config.toml
head_dim = 32
norm_place = "out"
norm_eps = 1e-05
init = "uniform"
init_std_up = 0.0301
optimizer = "adamw"
beta1 = 0.9
warmup_steps = 580
seq_len = 2048
train_tokens = 436700000
steps = 6664
MLP neurons of a small language model. Each row is named by its layer, matrix (up: input weights; down: output weights) and neuron, and shows model dimensions 64-191. Each number is 128 + 32 x the weight over its row's rms, rounded and kept within 0 to 255. Numbers have three digits each.
After each neuron's rows, "fires after" lists the tokens most often just before its 100 highest values on Wikipedia text that the model never trained on.

L5.up527:062165137121168127126114115093113134104162095098134113133121134140086110120174118093067145072104125169164140103101177099144127099120105098138125138180137125117133150066190187141112038127125099161164178134146149130100141129077116138044139135129144133133176115162150102122087163140104137117157139162142111133153078182126057130155084132128135079184084129066128130139152125098118105157151
L5.down527:148209190089062132080124161179058127217098113171160155110146142178098127168108218130107115073122148100126078188096115112132093167115183131159142170145156142163156153115098105146111139134165095126136145129155078113140139114142104105123185144214171137170131096093126107183128128123145153146098144149116111137106121162123125134176115125129096108023141143097181124130099131104126177111121
fires after: "A", " Y", " B", " S", " Le", " G"

L4.up32:088126150140196138120086118104142208171142143124031117157112142081122141104115170111134154106090048099157168122105129119129151133130104159182135128163071189186166146122106159135072111124092115175125142188139116128089127152100093172121127146174156107075134092113124145115213097135146137139142147141134076151142156123149106132173110185109062047129120069130136143113114138110116131186118
L4.down32:106150105094111101092113181139144128164098131138141155120097136123116183154142127120110185125143122104155139092095136113144140146091122100151092122131144188076163121099091045080134083142203127088091141110091082161170149098139123160180137131126130104188143141114111124150111075157149115078186148141150132154117113168149106113178167105094156094183156201108177122107089131100150127152140
fires after: " M", " C", "M", "C", " Em"

L5.up521:084195106070161120140144132107102184151162109158186049140085151165107109107167090182171168131112103172134074108110183083130076131117108126171144142121093136114196117102147130141121141153158103166134148154085137131088170165125086092078129160129116148094143095121195134131107154148099177119206141150151172135180089129143099112158111128085122104180120081101149157166188171085116098157063
L5.down521:109169068168124146123150131006176130102084103160065127126100151203145126056121165099123153080150167098202131184216163146116165123114116148148155147106149142138156100106151103115155104179122120147173119073133111106113192147123125166148151128204122126126123130105120079083087128148096158083153172127145147138128107095119089094134144126109124114060173109121094152128148149086087201151183
fires after: " D", " I", " S", " O", " Y"

L7.up686:106160156107147114058147162096216064098136128129164121114108168090062110072097163090072124184140132114189096080068138142128079146088068118160169162110113083128114164101106138109172148147064102143187112152138120125071142118098117111119131143135154112131108103101136087039150131129140102118084096128109049082130120107164118084145151119181214137125101059109134161155094153163152098131152
L7.down686:080118119107032165103149154141079099093109124097073116097088110125183109087125169097116142154114134113114141159118159115079073162086072112127115144154119129068109098091078148091110097106080110124162099079085136122162174125114103129142088134175087115121133124138107129155154099168205109154061144147083094120123111102083101125087131139174153122071106079109160117128143154140162068081104
fires after: " J", " W", " S", " D", " M", " R"

L7.up119:095180090151095124105091125097101125150135143136147157126167122107139090107080113168188092140141130102150155136131105111076042143090118070138127100138135134117094148179108184118106151147135081118140141099112131240110074072136142137180112127112152129124077115079125145123144117107152127079134167110148124098097154187088078124129166134145159117073117150158068121134112137143142089105173
L7.down119:255138102186141158123160132244149142160186111082093143144111147135149132166094168162129165102161147130135193127112176129155112076150079126115082168126134109125147096149111107129127152176154106159116124101111094085061143127110150150117122107104135130162146117156108140056197096130078107165171149097116047118131097151126166116123125154067130206154095105138165152103140102106138148156107
fires after: " a", " A", " con", " The", " San", " His"

L5.up203:129157086101172078130117119107121127172154138119122105148048092146140201072146126145140133104104103100148141106108175144150160098058088118135163152117071169075122154128119168128095185108155093159106158123145102132117134162145159067102130151094084199114067131145193105095131117126135088107160144160071109139144139093069062059152073153152128096172122086112126179167188148133103102141095
L5.down203:149108147137103109093110094101223143160123125127111214083149173100127158144150118161166111180117144112091148134095057131126114173132132144135143194144106184165157081120110108143177080193138141066088132077151128163122143152133145120147099146112141154089142094111078147175149108171132076099118110106182070131156056134147131140126159026110119127035165109102135084135155071188226116135124
fires after: " M", " C", "V", " D", " Sub"

L11.up132:122126140118125140102142100181117192108140163085138115068176137096138087123128124053153156159186115114129133088063132135139130096050136128162131144163092159143121112146096163122086160076168127098157176110099137085152090073113193105145130155139123135122112125127093116141112093149181084088102148098089127122118119159117111076117143151147129132099076082108181159101171116095123104124102
L11.down132:101156131121078170146078107110149059070094105107111135153105078150193132178148080142130155145076100127145107130234067156114157127186149173130156131115118086105120167152151147168170090126146100170109212200152118101102151171115129142084088156103136139148128120165127133183124200142088150099094129159151168152102102118150146133119132104100132093119077046142095140161121116143089184172157
fires after: " ", ".", " (", "6", "00"

L5.up192:066157140129192153140145130111133127095126169096159150172128126192143131092111117118125132163108110162163158128140177140107116097094108084150144108086086076133128134113079103162185162146147070149145203181173101168121141137106096137166183158108132136080092185097160107115159123123048197100158123151121092096126102149139075130142104096106144080127092128163103186175118104123126069136111
L5.down192:143124125120130158116172112000154135159136126113100120077126135091108092090126109142144091139107146096126083125239118014130159131111148150105157138128149205107105125111202159125121104124143135087183169084107150131133126138086142141145126147065104129089120051136125146137071125104128054138058118130124117198136122138103107111120148148122137178051126159132096145099127084149117161110164
fires after: " D", " P", " Del", " S", " L", " K"

L4.up206:100095139074182149089139142165091144156162162146084142167084102078164094112126136125121096150131133141163101081137174120119112160077077133128150166088085111101178100152136193081100078099100135171115137126139100088124123149121092076092192130132171117055123102112164112110139105144062130089158095162124065154132142102151112066161135201141174141108111097128164184123136155097100127122083
L4.down206:137083176068130144154132160171142154089143169136111197134134148113132083126132144071086115131149164129136202094136141113138141115075096098159164104145156108120095036109144083067069100132112182094093140099149084132137126168173079137157154045133149178210146131141142093125112123138106130131079108092138094135136125129119184091143165111185178123119140126122123102141122118183129132114104
fires after: "S", " M", "B", "M", " Q"

L5.up737:125151122126151165107122166085118116190170109093087105141102084115130132113108071095138151124140035109118133109119108069112146123089112133189124162116042127078187174104147142129109160086128097155128139186112135160111110165115083124120108109117139128115053107102159112138168108118149090115096116163155092101136145150061153114166068181153117131194127079155122142098114137136117108124130
L5.down737:115127157116122092096152146098062121105102101146176122138157171113188127198168140082121117162085108158134061110092118216063172110084177083127132126106125138119119130089146135162135111148156108117145139076142133129112111162179125124139138080183100148151111132144145142144160129091126102122171129151184069132094122100165148144150175087155132123117139160058129159085193142119131138080164
fires after: " C", " S", "C", " c", " N", " In"

L5.up512:093189140033157140120065138094084184180163122140121063148067205199114153119160138127111110133086079150157121100088152145163131134050130154090107138150101194156122143146087142185138132149167161133149097122088156083127112159129089101127141110139171125146082123147171135128143130125169174180108159127121113139092135105128101111159109148128155107211100064112139138107177136101093055091128
L5.down512:157128119100107121155087126171147130154100156101149064155103073140098160114077175076162110151135156174104154073080067145191131093130127164120152146121150093110140031180101178092112157157049102119154086068133148136137138086149113136131119132204133120133140115180126146101142145121100077096122154100148099175149116128135132147152146094142128121242103142187172116110206149112116117128096
fires after: " ", ".", "–", " /"

L5.up725:086125147125182133137100134121100135186153125076073138157135143134043128169145102112122123124142131116158136099091141127131116126102094121168073173158123192169137132150122099180114176149161122151153179121122113153077108150049072124130110161143159089129187128091155171144128092159118161105145088132170123084119164145117106168143094162074157117169154131066184143097119056182161162139110
L5.down725:119145137125093132125154125064055133085167092113204122145126110144150114119191127061134093154121133150176137146111126186111166128122150096131147072104156111083143146144113097106118088159085088065100132162104102064157107134179139123192132156246146156128122156107125042154053113129148099137110151140103158092102123093147141091142106148153128135143107120119121186181152131173153116168163
fires after: " C", " V", " c", " M", " Tr"

L4.up115:113150098174162111140116091167096134152106187088095069150106137171162089130164108115116152131193087087161195113135106135138050162118130106176111141113170174090111110138040143105078219121041129075143164092131160126113112094126130086115134163122152086161079149172145144106130163061190126188087131150115073120148123130098099165185139169128151162128115102142118110182158113170160062125142
L4.down115:093069061139139124091123144131138145130108144131128058107082112154141131156117101164157134100080130109213221152134172139139123127096153141124113131135152145127153104114102186111102137138130088119125100113115199129142176091102100159177122113131117102165076155140135148103135180134097150032191134171130117134126155136153115162140157140182197122106131098055181146158189079107141137143103
fires after: " the", " a", "'s", "-", " The", " key"

L4.up10:094145124143173110106077122147134129167124045134141141091144107097083179124120122157129101105112125167172151101107124097170103076143124140142140147142085152143160108135172158157170174094083071132134065185145106158102143165089166119149125184165123188129100106180124087100161100109140155151107094097138024126146147111134124147166108152171158086134109064137119113129156084175183138154108
L4.down10:149142153134113117085097140128143055140148131114137116141084160154169069119149118181129123168203106115139122151161150132169160110149097105149090166111172171149020151124093111124102121130198132158177122168145148101170167185113193216180143092173128108160169152088133110122116139166111129126120185071175113154127115170194087199110123090168107088104124145181177081090103150119121116157090
fires after: " C", " c", "C", " F", " B"

L4.up153:105112080172135052110074115104132155104192076082092095126131146119075174119151142177119112080158143089146170089131144116101053080171107143112070183144083169092153119130113119162129171120072140155094064195129114197102161127079134115101137209122140171120181136138146099099147147136126108177127189161128130102140153108104068138156142165123090087158157094116129151135155087136097133150116
L4.down153:154100107089151101063131163116206157174131113112175093147063139160090088149164112154135104083190121141157126125142172078136182119148111141132115140124155126147130112118135103135139145106220147157234106164190170103099069165136201136176129113111123135150097175172161144120160177119166055151112110082153150157131112130160090160139111093103173055155138101115156119073117160145114112130080
fires after: " C", " G", " F", " V", "C"

L4.up1:046102076120178137112125154139161147129114177109119160115114099119119119134154077146143173133140127128195137122126155153101112108091093145107163101084055157112121126125095184149076117165081098146139217201186123186103108177092097138109148161114072141084079116109144120106160157128100071143117151118130081114212131137125115114146125160143142099120146104129122146140140159166146092161161
L4.down1:106153245143127116118115117074077155101101119120100102107083135139142139196134134172152140186105219111069134131143152164132116128172177085157209194153149152131128200138123070139137145121149094141153145096147075136085142106190173168107101178103154116080094137166105140167167084118101139128137088143157119117129132125092108145106235090118117148105196192173124156160127080127165131099111
fires after: " D", " Al", " Kh", " L", "L"

L8.up40:128105101120207107093129163116152163072156101146142091094092135131144028062155107057100142181108144080208107135131158124078089127126115133105115145101136145092070127083215150126160090134146154103153168097106144131117092156093130163144178076037113113085144188141171084100105141156158135100130090128151061140125111095114113075125146176151146117096072129120083098180137105118110132143130
L8.down40:116203175090144160118133123136180164126122124070106123116091123104123172109150147137112127153096138123151091117203201113117109213159170097109142153092175154131127112118157130114136105111164149089108153094120149145135165093163148161116135187165130155119150137117123170141110091128157122131119124180175092166135177124186086109147139081182151149103057070148110116138101086129070152137115
fires after: " K", " M", " N", " of", " S", " Y"

L2.up434:149074114069131099116104148167102061086170093144121153170143134096126089169126089133067094111123141187139121113089160134168098133138037097128101084109074150156186152101118180131111122105040152183138090145126152080145170164101136143123214160158157102132127141135128147113123128173155157127136155145114130149130159161102148100149130159109100096142131065130135104103149122198133107149149
L2.down434:164072131173088130127150092126108122142124154131112168103155111120117119117131129184151139126100127145111120160116114110113200123097133129096158138109144117085097128075162084121141128110169123093158106206110166119096139175156155219110128129155128133130126143077142112144110132167165115147204149134099128114123132051116144163047128129251138110168115133135137150146119157137129122214119
fires after: ".\n\n", ".", "\n\n"

L11.up434:109101166087117176107156155142080107128176211148111115136097139137197099128142152104145119128047147119121089087055189093082156111097109138092115122167072191161066134147068104106175102060126165102104157131136150114150102127106162085139057094130163102132098152130096151121125063176123151144117111124112118129140148146097136074135113185161091139082057152097113105128158074127145069149062
L11.down434:129095127123146151120118071089155109074088105135109131152140137148141137136150144185095100144133079118157080161124075185127160135154169129142031074053170103142170065150135217142161197106125146091091097201161143122153182131129147118128160172162135139096115103116172122107130148140161088132121109075166137152130094089144136172132140149091142086241168113151169092174093129106124121149165
fires after: ".", ".\n\n"

L2.up453:177089155158124133092154145112140132161156203100136112152122106094148081181097099130103105077057100111102070060124101106128124116155150156129106187133089201197153139154147139084160143105098097131094128135145126140109137175112079128122154111144125112133121132134155204141146075149090079129130109130102095157142159217081142114128093135096115125086139168172121019125164118154130141152102
L2.down453:189128095148107126125100105098139145109127119110145113136121140195125113065105128106115131127114118138071148130124190149128205124149128137135143123122142129154087097127231107111120137108240117167114145120159134149243123109117131163119064121180125131124110128175151097120085137098093112128215114122115161069107176154170121202094139082211126130150133159124101122172144158114128126104070
fires after: ".\n\n", "\n\n"

L7.up4:136145092131129146097064103126179100182110059140146148153137071111089164134105143150167128092123131140124069168158160123071135192145199104128165156100144147125132143133084113164102140073166077169133156124154079117168144108106146139134110182165121180079079111063128115146144118083088084121137102146102106107039199106119139109118199136120120122184172147145140126153126130081124086113176
L7.down4:255124129246117127092178141183116165120176132134119129122117125105111108127099129212100131136160090136194188134132101140099102139117114103156127165120106117118142092126119076125126138122128116140129115098120096156104138125148149107123128124125131122232123062134118152133190099127122145123130136107135016123121138136121128115125101139121150148115117081116151138140116132134137196153084
fires after: " C", " c", " m", " D", " N", " v"